MLP neurons of a small language model. Each row is named by its layer, matrix (down: output weights) and neuron, and shows model dimensions 144-207. Each number is 50 + 10 x the weight over its row's rms, rounded and kept within 0 to 99.
A block is one neuron, or neurons of one layer that tend to fire together. After each block is what it responds to, as a language model described it from the Wikipedia text at the highest values.

L4.down66:46 47 75 48 49 66 65 54 30 55 40 70 55 32 50 37 48 56 59 57 48 37 57 61 50 66 51 40 56 49 66 70 56 38 51 49 42 63 46 52 44 53 49 48 40 50 56 50 42 44 58 53 73 54 42 41 47 51 33 45 36 61 42 60
L4.down129:47 54 43 62 44 52 70 60 31 48 50 61 39 50 54 37 42 54 42 56 51 39 37 60 59 58 61 45 38 63 32 52 37 50 37 37 54 64 47 40 47 59 51 42 38 45 68 44 51 38 56 64 49 57 43 52 72 53 24 50 52 43 79 34
L4.down312:34 51 38 68 61 47 57 26 59 59 54 46 34 48 52 43 51 43 47 49 47 32 32 66 59 58 63 40 32 50 41 37 59 58 71 48 47 46 56 45 51 34 54 49 56 50 53 46 65 44 48 31 50 48 70 50 40 32 51 36 53 54 52 55
L4.down439:52 46 49 58 44 52 61 40 47 51 47 66 45 51 56 67 50 61 49 54 39 66 51 42 38 56 52 59 67 72 54 55 50 59 41 46 49 43 48 66 52 47 27 45 38 34 36 48 35 43 41 55 53 45 41 36 42 69 64 59 54 51 64 46
L4.down499:65 53 47 60 43 62 44 49 37 44 55 35 64 51 48 40 49 64 54 24 38 44 43 54 75 53 45 49 53 57 28 69 53 43 41 50 71 45 51 67 41 48 72 51 64 52 47 62 45 45 66 54 63 53 40 62 55 55 41 53 42 37 43 65
L4.down532:44 64 54 55 58 67 74 52 59 56 56 30 32 50 41 63 37 52 50 51 43 48 33 57 62 50 66 42 51 45 50 37 58 46 57 50 43 45 33 43 39 42 58 57 34 46 39 38 55 52 46 55 46 54 45 36 48 40 41 42 46 38 47 49
L4.down621:48 56 61 58 64 49 60 72 40 42 58 58 46 46 81 37 47 43 38 54 35 38 58 38 58 36 45 60 30 50 34 43 51 63 54 59 54 58 41 32 46 51 45 43 55 45 59 61 49 50 44 52 58 34 36 60 57 54 54 43 57 42 53 33
L4.down1018:53 51 47 61 38 50 52 40 58 53 48 58 53 45 42 46 38 44 39 53 54 57 31 57 65 39 46 50 34 34 59 61 63 46 49 44 60 50 68 54 43 59 55 54 54 50 60 51 64 58 35 48 48 53 61 42 57 48 44 51 40 60 57 52
Middle word pieces completing a split word stem before a suffix, especially "ain" in contained, containing, attained; also according, record, individual.

L4.down121:40 50 59 53 49 57 65 50 65 39 61 40 54 38 48 45 31 61 56 57 35 43 48 41 58 55 27 43 57 46 50 61 60 60 64 60 56 42 40 48 28 80 46 53 39 50 61 62 55 65 57 51 42 45 38 50 43 41 42 59 43 50 54 47
L4.down166:59 49 37 46 38 37 67 58 56 60 53 53 57 52 53 71 64 48 54 55 42 59 43 31 50 53 43 72 37 52 52 39 26 63 39 58 61 52 55 51 41 41 46 41 35 47 55 42 38 47 45 67 52 55 53 54 39 51 49 55 73 44 64 51
L4.down276:34 59 42 55 46 39 76 46 49 54 44 54 41 47 56 62 57 62 45 56 57 72 56 41 46 44 54 48 54 61 67 41 21 45 69 56 48 44 37 48 51 42 43 47 53 42 53 50 48 36 59 50 28 71 52 68 54 51 36 61 51 54 51 24
L4.down473:35 50 45 41 58 25 64 55 53 39 54 52 38 61 40 63 46 50 60 61 47 46 38 42 42 51 45 31 59 44 61 50 65 54 36 64 70 43 60 41 51 58 36 54 49 51 64 42 42 62 65 55 50 56 60 55 41 67 49 44 46 62 52 44
L4.down487:51 41 56 42 42 32 63 55 67 51 29 49 49 63 55 43 46 49 52 43 43 48 47 34 37 45 61 53 52 62 45 70 44 49 36 56 27 52 58 44 48 56 38 37 41 40 48 52 25 48 55 59 49 53 71 61 51 59 42 62 52 38 50 55
L4.down650:39 32 41 51 58 43 61 63 59 50 44 54 54 64 45 77 64 46 46 66 42 46 37 38 45 35 49 59 44 53 38 39 49 68 39 58 51 33 56 52 58 56 48 53 51 38 52 49 39 39 41 61 46 59 64 51 54 57 56 66 68 28 36 42
L4.down790:48 47 48 49 55 66 53 74 60 38 33 48 54 67 50 49 51 60 62 64 38 58 54 42 36 50 60 54 69 59 60 49 61 53 36 51 67 47 51 34 49 47 32 51 36 68 73 40 48 43 64 61 47 52 64 39 34 40 45 50 44 52 63 59
L4.down903:57 41 36 45 26 26 58 66 44 45 50 37 57 35 75 61 43 61 63 51 56 55 58 43 56 58 53 52 72 50 49 64 57 48 35 48 37 52 51 51 51 46 34 58 45 49 51 59 68 47 40 50 48 65 55 63 52 66 47 44 55 49 54 62
Second or later pieces of abbreviations and initials, like the period in J.M. and letters in MDT, DFS, TOPIX, plus fragments like ubl in publishing.

L4.down128:55 29 42 43 56 74 61 65 57 56 52 43 51 57 40 69 67 32 63 59 51 70 40 47 48 56 54 82 35 35 56 54 46 40 48 62 56 65 49 51 57 50 52 51 43 42 41 52 53 56 52 52 54 64 46 59 52 60 43 30 43 57 42 61
L4.down158:31 35 50 50 49 53 42 42 48 51 45 43 49 39 61 53 62 59 46 59 34 58 49 36 38 48 60 44 52 48 52 40 50 52 34 29 50 58 69 45 45 50 39 37 45 39 37 54 43 35 42 37 53 37 64 36 56 48 59 59 59 43 62 48
L4.down327:48 34 45 47 50 49 60 50 36 49 40 50 43 40 39 42 40 57 40 31 32 47 32 71 34 45 63 52 67 53 51 38 42 48 52 47 67 48 43 55 37 62 38 61 54 52 50 57 50 48 50 41 52 56 44 45 66 36 44 41 64 20 38 52
L4.down372:47 40 63 36 61 35 51 47 56 58 46 72 54 47 61 58 52 42 56 53 59 68 51 57 32 48 50 54 44 46 54 37 54 57 41 74 49 37 46 44 50 36 45 56 49 62 53 43 54 52 57 37 52 63 63 53 42 47 50 40 45 39 47 49
L4.down632:45 35 55 42 43 47 69 44 43 40 54 42 71 49 65 53 43 43 45 46 46 65 30 35 54 52 53 73 60 57 47 50 41 66 39 47 53 42 58 41 56 45 50 69 55 42 48 49 71 55 47 50 49 68 47 57 61 32 46 44 42 53 47 50
L4.down670:57 39 57 62 50 64 66 59 50 63 41 57 51 51 46 27 48 45 39 56 51 41 70 45 41 38 54 55 41 55 49 64 54 34 59 48 50 62 49 48 44 62 56 47 47 59 34 54 43 60 74 56 47 41 36 24 46 56 43 59 35 46 29 58
L4.down780:53 46 51 50 50 39 49 43 40 46 63 65 56 52 60 45 49 34 43 61 56 59 36 56 40 43 61 62 42 52 45 60 64 33 40 51 43 26 46 41 53 53 50 52 53 53 66 52 43 46 56 36 66 46 75 43 55 36 57 59 47 51 47 59
L4.down946:48 70 47 60 45 37 56 53 51 55 47 57 42 44 59 53 51 27 71 35 35 53 64 52 66 31 46 53 35 58 48 55 53 46 55 57 42 64 40 53 33 35 36 55 45 43 59 51 40 36 65 53 42 57 42 62 50 55 38 35 71 46 51 54
Second piece of a word split after a lone first letter, mostly "ue" in "due to", also "uring" in "During", "al" in "Walker".

L3.down375:42 57 43 54 57 45 38 61 50 45 46 60 45 58 37 45 59 30 52 46 66 66 45 47 46 64 61 48 54 41 59 36 63 49 50 45 48 37 56 47 43 67 64 59 47 52 78 47 49 61 42 57 48 55 53 68 67 65 39 25 55 50 34 38
Short function words right after a verb or auxiliary, chiefly not, to, also, into, as in did not, chose not, lost to, also employed.

L4.down49:46 50 44 41 59 59 37 35 51 54 55 42 48 53 49 62 50 52 43 56 61 50 43 46 57 51 50 47 46 37 42 38 49 62 51 55 47 45 46 46 49 61 60 42 62 45 54 49 67 33 46 42 55 47 46 59 60 50 49 53 63 57 69 35
L4.down283:46 49 47 47 53 44 54 67 55 46 35 43 48 60 59 76 42 48 47 32 43 32 42 53 50 39 39 69 46 35 71 85 50 59 61 45 49 53 47 52 59 45 53 68 68 56 57 46 55 54 60 49 44 61 41 48 40 48 49 60 61 61 72 64
L4.down342:31 54 32 66 73 59 45 42 32 55 50 55 30 54 46 61 55 59 55 36 55 52 32 35 43 63 54 35 39 63 58 48 63 34 45 40 38 66 51 51 36 57 51 51 46 27 31 45 48 51 56 40 56 45 53 51 51 76 52 44 41 46 47 37
L4.down452:48 58 49 59 65 53 34 56 50 50 65 71 48 45 46 50 39 70 68 36 64 56 34 64 30 42 50 48 49 49 47 42 73 50 63 52 43 63 62 48 42 78 49 58 45 52 68 52 41 58 62 48 28 49 66 38 61 42 48 48 52 58 49 35
L4.down608:22 44 52 62 45 54 55 38 63 45 51 64 57 39 58 61 35 41 42 48 47 59 45 36 43 66 53 44 50 31 39 41 41 70 56 35 45 37 40 64 40 56 51 24 49 44 60 52 62 70 60 45 34 56 39 69 58 50 52 39 50 49 48 35
L4.down777:40 52 52 49 44 56 49 74 49 61 47 53 59 24 58 51 41 63 62 49 57 43 58 53 55 60 46 59 66 50 31 55 56 67 70 64 63 59 43 55 48 59 43 58 55 40 50 58 36 42 50 47 31 41 52 60 61 42 45 40 61 49 54 46
L4.down800:56 44 57 60 32 55 62 63 42 49 48 52 31 45 65 62 53 55 59 36 61 58 48 50 52 75 54 39 46 47 49 22 67 50 40 57 42 58 72 55 48 54 48 51 36 50 62 39 58 57 43 47 39 32 57 42 54 50 57 52 52 39 46 47
L4.down829:38 74 30 43 42 59 28 70 57 52 40 67 55 52 42 49 61 51 62 52 61 40 54 36 47 34 70 47 56 49 49 47 55 44 63 43 63 47 37 41 54 41 59 48 45 64 42 58 52 59 58 41 43 38 37 58 51 43 50 35 63 70 44 39
The token " to" in all its uses: infinitive marker (set out to find), preposition (according to, added to, led to), even the "to" of split "took".

L3.down12:65 47 64 50 39 41 48 48 32 56 63 45 46 52 65 55 64 63 69 48 46 46 56 23 50 47 43 80 53 41 82 37 31 51 45 57 50 52 54 49 50 39 46 46 57 59 43 46 66 48 52 39 63 43 68 31 41 50 56 55 44 46 55 38
Final subword pieces that complete a common English word split into fragments, often "-ter" or "-er", as in charac-ter, co-ach, quar-ter.

L7.down444:45 44 30 41 70 49 58 44 50 34 70 47 61 45 50 58 51 33 60 55 46 31 42 47 35 62 53 57 53 47 56 46 56 36 49 42 52 48 74 53 59 70 46 37 52 45 53 57 26 44 65 36 62 48 60 34 32 44 44 55 61 48 50 44
L7.down512:55 58 24 49 68 48 62 51 41 47 30 64 49 72 42 47 43 46 71 61 56 63 42 46 26 50 51 45 48 51 58 26 52 59 38 52 60 34 50 34 59 62 59 54 30 47 65 43 54 52 75 56 53 47 51 68 37 68 56 50 49 46 49 46
L7.down513:46 69 39 54 44 37 67 50 53 30 70 51 42 44 33 39 57 40 56 44 62 62 37 53 47 44 59 38 60 52 70 48 65 54 42 41 42 43 39 49 48 33 32 38 53 47 62 44 47 49 65 57 31 38 50 47 47 41 52 54 44 47 54 54
L7.down565:41 50 43 50 51 60 52 56 34 50 56 51 47 52 49 45 57 58 44 47 62 53 42 42 72 35 49 40 47 64 62 54 51 32 32 48 41 35 50 53 55 71 54 48 46 34 63 47 48 43 63 46 50 69 61 56 60 57 65 54 22 72 48 26
L7.down678:52 53 55 48 66 72 43 65 49 48 47 69 46 44 51 59 62 51 46 57 69 42 54 63 57 37 55 45 59 46 45 30 58 60 66 55 53 60 42 40 51 50 44 49 57 49 29 52 31 36 48 44 68 37 38 51 59 49 64 42 56 63 38 32
L7.down710:58 57 58 48 44 31 45 60 44 42 55 50 54 63 69 58 48 48 49 55 59 71 43 48 36 44 50 37 62 48 70 66 32 57 50 42 60 55 37 45 57 50 44 39 34 34 64 46 60 73 59 60 48 59 49 49 53 71 43 53 65 54 53 41
L7.down735:49 51 65 56 55 57 60 52 35 44 63 57 56 56 68 37 51 41 49 46 66 44 50 60 63 71 58 67 43 21 54 35 53 57 47 55 50 48 41 58 32 41 63 50 49 66 38 51 46 50 58 58 58 44 64 58 57 45 47 54 43 61 64 52
L7.down881:63 78 56 55 59 70 39 49 51 45 55 52 41 48 31 58 49 45 57 55 59 44 46 50 39 51 36 42 46 38 49 57 53 44 29 38 61 54 50 47 54 70 58 44 60 46 47 45 54 48 54 70 51 38 49 63 38 24 35 46 32 69 63 45
Fires on infinitive "to" and split modal endings (m-ay, c-an, sh-ould) just before a bare verb, as in "seems to have", "may be", "wish to improve".

L7.down45:54 49 66 62 50 40 52 34 59 49 45 41 69 63 42 62 37 34 51 54 53 51 51 76 41 48 52 44 61 50 52 41 73 80 31 73 50 52 57 42 67 32 51 58 38 43 51 51 27 64 61 50 43 45 52 25 34 50 61 48 35 46 46 49
L7.down170:45 27 64 35 47 53 51 52 58 41 33 49 57 64 40 44 42 55 54 45 44 60 56 50 57 23 39 73 59 32 45 46 39 46 49 49 61 47 65 44 50 37 41 64 53 42 32 79 37 38 43 49 55 54 35 58 57 62 44 42 59 65 52 47
L7.down347:53 40 48 62 60 42 49 52 37 62 45 60 56 44 53 47 57 59 49 56 53 53 22 48 40 49 69 26 39 42 46 47 60 58 61 45 54 45 58 47 52 34 55 45 47 38 34 70 49 36 36 44 59 57 48 53 41 49 30 51 60 43 58 52
L7.down751:43 56 59 52 50 58 44 48 52 41 38 42 62 37 60 44 68 48 56 48 40 48 44 47 36 49 67 49 57 73 56 56 40 50 34 55 56 51 53 48 63 43 68 33 46 55 50 43 41 52 36 42 60 62 44 39 51 50 42 56 57 44 36 70
L7.down806:53 31 69 39 52 38 50 37 42 58 70 53 69 63 41 35 42 41 55 52 53 35 59 46 67 53 42 46 43 40 63 59 40 33 38 70 54 47 55 52 56 55 43 32 40 49 44 42 49 53 47 37 59 42 33 47 44 53 45 61 58 43 44 60
L7.down913:56 52 52 46 34 56 48 42 56 38 60 47 48 55 37 41 46 57 50 57 47 46 41 52 67 69 51 42 38 52 78 49 37 43 45 53 43 34 48 60 61 39 54 46 53 47 44 47 51 48 45 56 55 58 63 56 72 27 43 50 47 51 47 56
L7.down941:53 54 59 42 53 34 34 51 47 42 44 54 56 47 56 38 62 54 38 42 58 46 39 59 34 49 59 32 44 35 44 39 43 67 46 50 52 45 54 54 42 58 51 40 54 52 50 51 58 49 65 53 58 61 55 59 59 67 43 54 43 69 48 36
L7.down953:46 31 53 72 59 62 40 40 57 53 37 45 58 53 36 22 71 63 59 63 53 52 48 53 49 54 49 52 49 63 44 42 58 53 46 56 35 57 48 30 59 54 45 47 59 49 45 55 62 52 50 65 56 47 56 54 57 50 62 36 47 45 39 55
Fires on "of" after quantity or list words (list of, number of, one of, No. of) and on mid-word pieces finishing common words (sever-al, neigh-b-or, tec-hn-ical).

L7.down1:65 74 44 38 47 41 42 59 49 41 28 59 59 49 39 55 43 51 44 43 38 48 38 57 71 41 59 59 48 42 81 65 33 52 48 65 43 40 57 42 64 59 46 47 42 57 47 29 46 51 34 41 41 69 72 69 34 55 50 31 62 49 59 63
L7.down37:42 31 52 39 58 49 44 42 52 65 67 52 57 43 40 55 62 37 31 47 65 36 50 43 47 47 52 49 46 54 33 63 71 40 61 53 50 47 47 44 50 56 63 34 42 57 57 37 38 62 55 45 62 52 39 44 49 53 42 38 59 56 40 43
L7.down216:53 34 39 58 62 54 45 69 58 50 60 62 47 46 31 40 53 46 49 55 49 42 60 54 45 28 38 44 46 49 37 67 43 50 54 46 61 29 64 54 46 37 53 59 42 52 42 68 36 49 15 39 58 52 49 56 36 54 46 50 47 66 50 56
L7.down218:58 58 65 65 29 54 44 56 57 32 46 60 43 42 60 62 51 55 42 65 43 44 41 54 75 61 50 49 69 47 57 45 48 63 45 54 56 52 45 49 48 29 47 61 45 44 33 41 66 43 47 36 44 52 51 58 45 42 38 72 56 72 51 46
L7.down346:46 48 55 71 53 35 51 45 48 47 34 44 57 54 44 61 51 50 62 54 32 48 27 43 49 46 56 49 60 53 58 58 32 42 40 61 53 48 52 38 39 41 53 43 38 44 61 42 40 75 49 58 66 44 47 44 52 54 54 27 42 66 50 55
L7.down409:53 66 52 63 42 46 51 72 39 48 49 45 60 43 48 54 36 33 35 48 62 38 57 43 57 49 68 36 65 58 24 45 39 58 64 39 52 38 40 62 57 44 64 39 58 43 47 32 61 53 68 46 47 56 51 53 24 48 36 39 38 54 51 54
L7.down637:53 65 63 58 62 56 49 70 31 48 59 47 38 29 51 57 45 37 52 52 51 45 62 48 55 50 47 53 39 43 54 64 63 63 54 59 36 40 71 52 47 42 46 61 57 45 71 45 53 48 47 51 22 61 65 61 42 57 56 69 55 53 36 47
L7.down966:58 51 50 55 64 50 50 56 43 45 56 43 60 43 47 69 47 56 40 33 64 41 50 59 48 29 41 41 48 36 51 61 60 56 42 41 52 55 48 44 39 40 63 53 39 41 39 47 31 54 55 49 51 64 41 62 41 55 53 67 55 48 53 49
Fires on a word piece that finishes or continues a name split into fragments, most strongly "an" in Rom-an-ia and Roman, also Afric-an and Jap-an, plus capital letters inside acronyms like ES-P-N and SE-M.

L4.down341:59 37 59 46 46 47 28 38 42 38 41 61 58 51 67 55 45 51 61 58 48 53 51 45 53 58 53 49 56 69 52 50 40 50 57 58 31 59 44 46 35 44 59 49 52 56 45 39 51 41 47 57 48 37 51 52 49 48 40 41 36 49 56 35
L4.down384:46 52 63 38 39 62 53 61 55 32 59 39 33 60 57 54 42 53 51 40 51 60 41 70 54 47 49 40 49 45 58 50 62 41 38 35 53 49 50 54 36 54 70 47 45 53 62 46 39 36 75 53 55 43 45 55 65 60 50 47 40 52 53 69
L4.down465:65 45 44 49 70 39 63 57 42 43 44 54 64 39 40 48 70 45 58 40 54 44 61 47 54 63 61 46 43 62 55 50 38 47 46 48 52 53 56 50 58 40 44 40 56 49 48 50 52 50 39 49 30 54 56 61 39 54 39 44 58 47 57 49
L4.down600:40 53 61 40 49 53 55 66 28 68 49 48 59 55 43 48 46 39 43 70 55 51 57 43 59 51 52 63 51 59 46 63 58 34 36 56 48 29 60 45 52 47 42 59 57 48 46 67 53 49 60 60 62 45 70 34 52 46 35 46 39 48 56 65
L4.down681:37 58 67 42 57 60 39 51 49 64 39 46 58 53 35 55 46 44 51 53 47 33 60 32 60 50 39 45 57 54 47 57 34 40 41 49 36 56 53 40 55 56 56 48 68 47 50 34 56 44 40 60 36 48 51 38 57 30 59 62 36 52 46 62
L4.down781:48 43 61 22 72 43 60 46 37 60 35 74 45 51 38 57 58 66 48 38 55 44 43 49 56 56 39 46 57 65 37 36 46 43 49 46 33 47 56 57 43 43 28 70 55 51 56 34 50 55 45 37 40 41 50 60 60 48 64 51 46 45 62 38
L4.down906:20 52 45 41 46 45 63 47 52 49 48 47 40 53 49 55 57 53 50 53 53 52 42 55 45 62 48 58 74 76 41 30 49 55 56 64 80 40 66 54 59 61 40 52 42 50 49 45 48 46 56 48 61 58 53 36 33 67 52 56 51 47 38 57
L4.down1013:41 48 33 29 56 30 54 64 37 34 28 39 30 46 53 66 32 49 35 33 51 55 59 64 47 52 56 37 65 64 56 68 59 43 51 50 46 56 50 59 36 30 49 47 57 27 51 47 47 54 48 52 47 51 52 56 36 54 54 50 54 38 62 37
Periods right after a single capital letter, as in initials, abbreviated genus names and U.S./M.D. (A. ino, Ebby T.); weaker on mid-word pieces like ec, il (pieces, pilots).

L3.down939:42 48 52 59 47 54 54 49 70 47 38 34 65 60 46 50 48 53 52 63 60 48 53 31 54 62 47 62 48 47 37 37 47 53 58 45 53 38 47 38 45 65 41 78 57 47 54 61 53 56 60 54 59 49 42 55 60 40 49 51 51 50 28 45
Punctuation right after a short word or number in tables and lists, such as No. headers, year-range dashes (1981–82), initials (J.), plus word-final pieces like "or" in Director.

L7.down7:32 50 50 39 40 61 51 46 36 56 58 68 31 42 66 48 67 53 56 30 49 43 43 40 57 51 44 47 57 31 56 55 44 50 67 66 49 55 43 44 64 54 62 44 42 28 50 20 63 36 35 35 49 59 44 49 54 54 51 43 44 35 52 51
L7.down12:46 49 51 45 57 52 56 59 51 48 47 50 52 44 42 33 54 51 68 61 50 41 62 50 54 37 60 48 57 53 57 45 62 32 40 38 60 55 78 46 44 36 37 59 74 49 61 36 49 59 64 39 44 43 47 46 52 71 37 59 45 36 39 35
L7.down318:52 46 29 47 57 50 41 44 35 44 58 71 33 58 68 44 56 44 41 43 52 58 63 53 37 31 46 62 41 56 47 51 45 52 64 69 53 49 43 49 45 48 56 67 56 41 57 51 39 56 60 35 37 40 52 45 45 50 31 52 42 39 51 43
L7.down413:61 51 54 53 47 44 67 51 53 55 53 77 36 45 49 47 64 59 36 24 61 66 48 55 51 32 22 39 50 52 55 39 48 58 50 48 53 44 57 53 44 58 53 29 61 46 33 38 41 54 54 34 51 36 60 44 28 62 42 43 47 56 42 38
L7.down436:57 49 53 52 45 60 53 45 39 49 44 40 42 47 54 50 70 43 58 50 48 73 42 36 49 39 42 47 35 33 68 50 28 64 44 41 56 60 46 65 65 55 44 56 44 60 55 36 52 53 63 67 44 55 52 64 50 40 51 59 64 54 41 36
L7.down479:41 69 57 62 42 42 51 73 56 70 49 60 53 64 57 43 71 37 61 58 52 41 44 55 46 34 51 51 56 60 46 43 54 52 57 68 45 52 49 38 39 53 60 51 57 47 55 70 37 47 55 39 47 54 35 54 53 37 54 65 56 43 48 56
L7.down898:50 49 56 31 37 57 46 36 52 47 47 45 61 49 50 40 49 57 46 46 30 59 52 56 41 68 51 54 34 44 43 47 58 59 48 39 52 37 40 58 71 59 53 68 55 56 53 35 52 48 45 39 54 54 49 63 53 55 47 31 55 67 51 60
L7.down908:49 57 61 59 46 54 44 44 34 59 45 35 43 42 52 52 64 51 48 37 40 42 38 57 49 38 45 55 57 44 53 50 50 46 41 68 44 61 51 44 48 59 60 40 53 50 57 71 52 48 56 31 36 63 46 52 73 45 63 54 46 41 44 37
Middle or closing pieces of words split after a short prefix, strongest on "over" in discover and recover, also "ide", "ate", "ain".

L3.down55:50 53 33 57 54 38 51 59 50 43 60 67 53 54 58 55 49 36 46 61 56 59 46 18 54 45 48 48 54 54 36 42 45 55 47 57 63 29 52 34 52 60 50 47 55 52 42 52 51 68 55 53 48 19 41 58 40 61 56 31 51 37 44 41
Mostly "of" right after a role or part noun such as member, mayor, editor or episode (member of the); also "for" and "in" after verbs, and some mid-word fragments (an-n-ounced, O-n).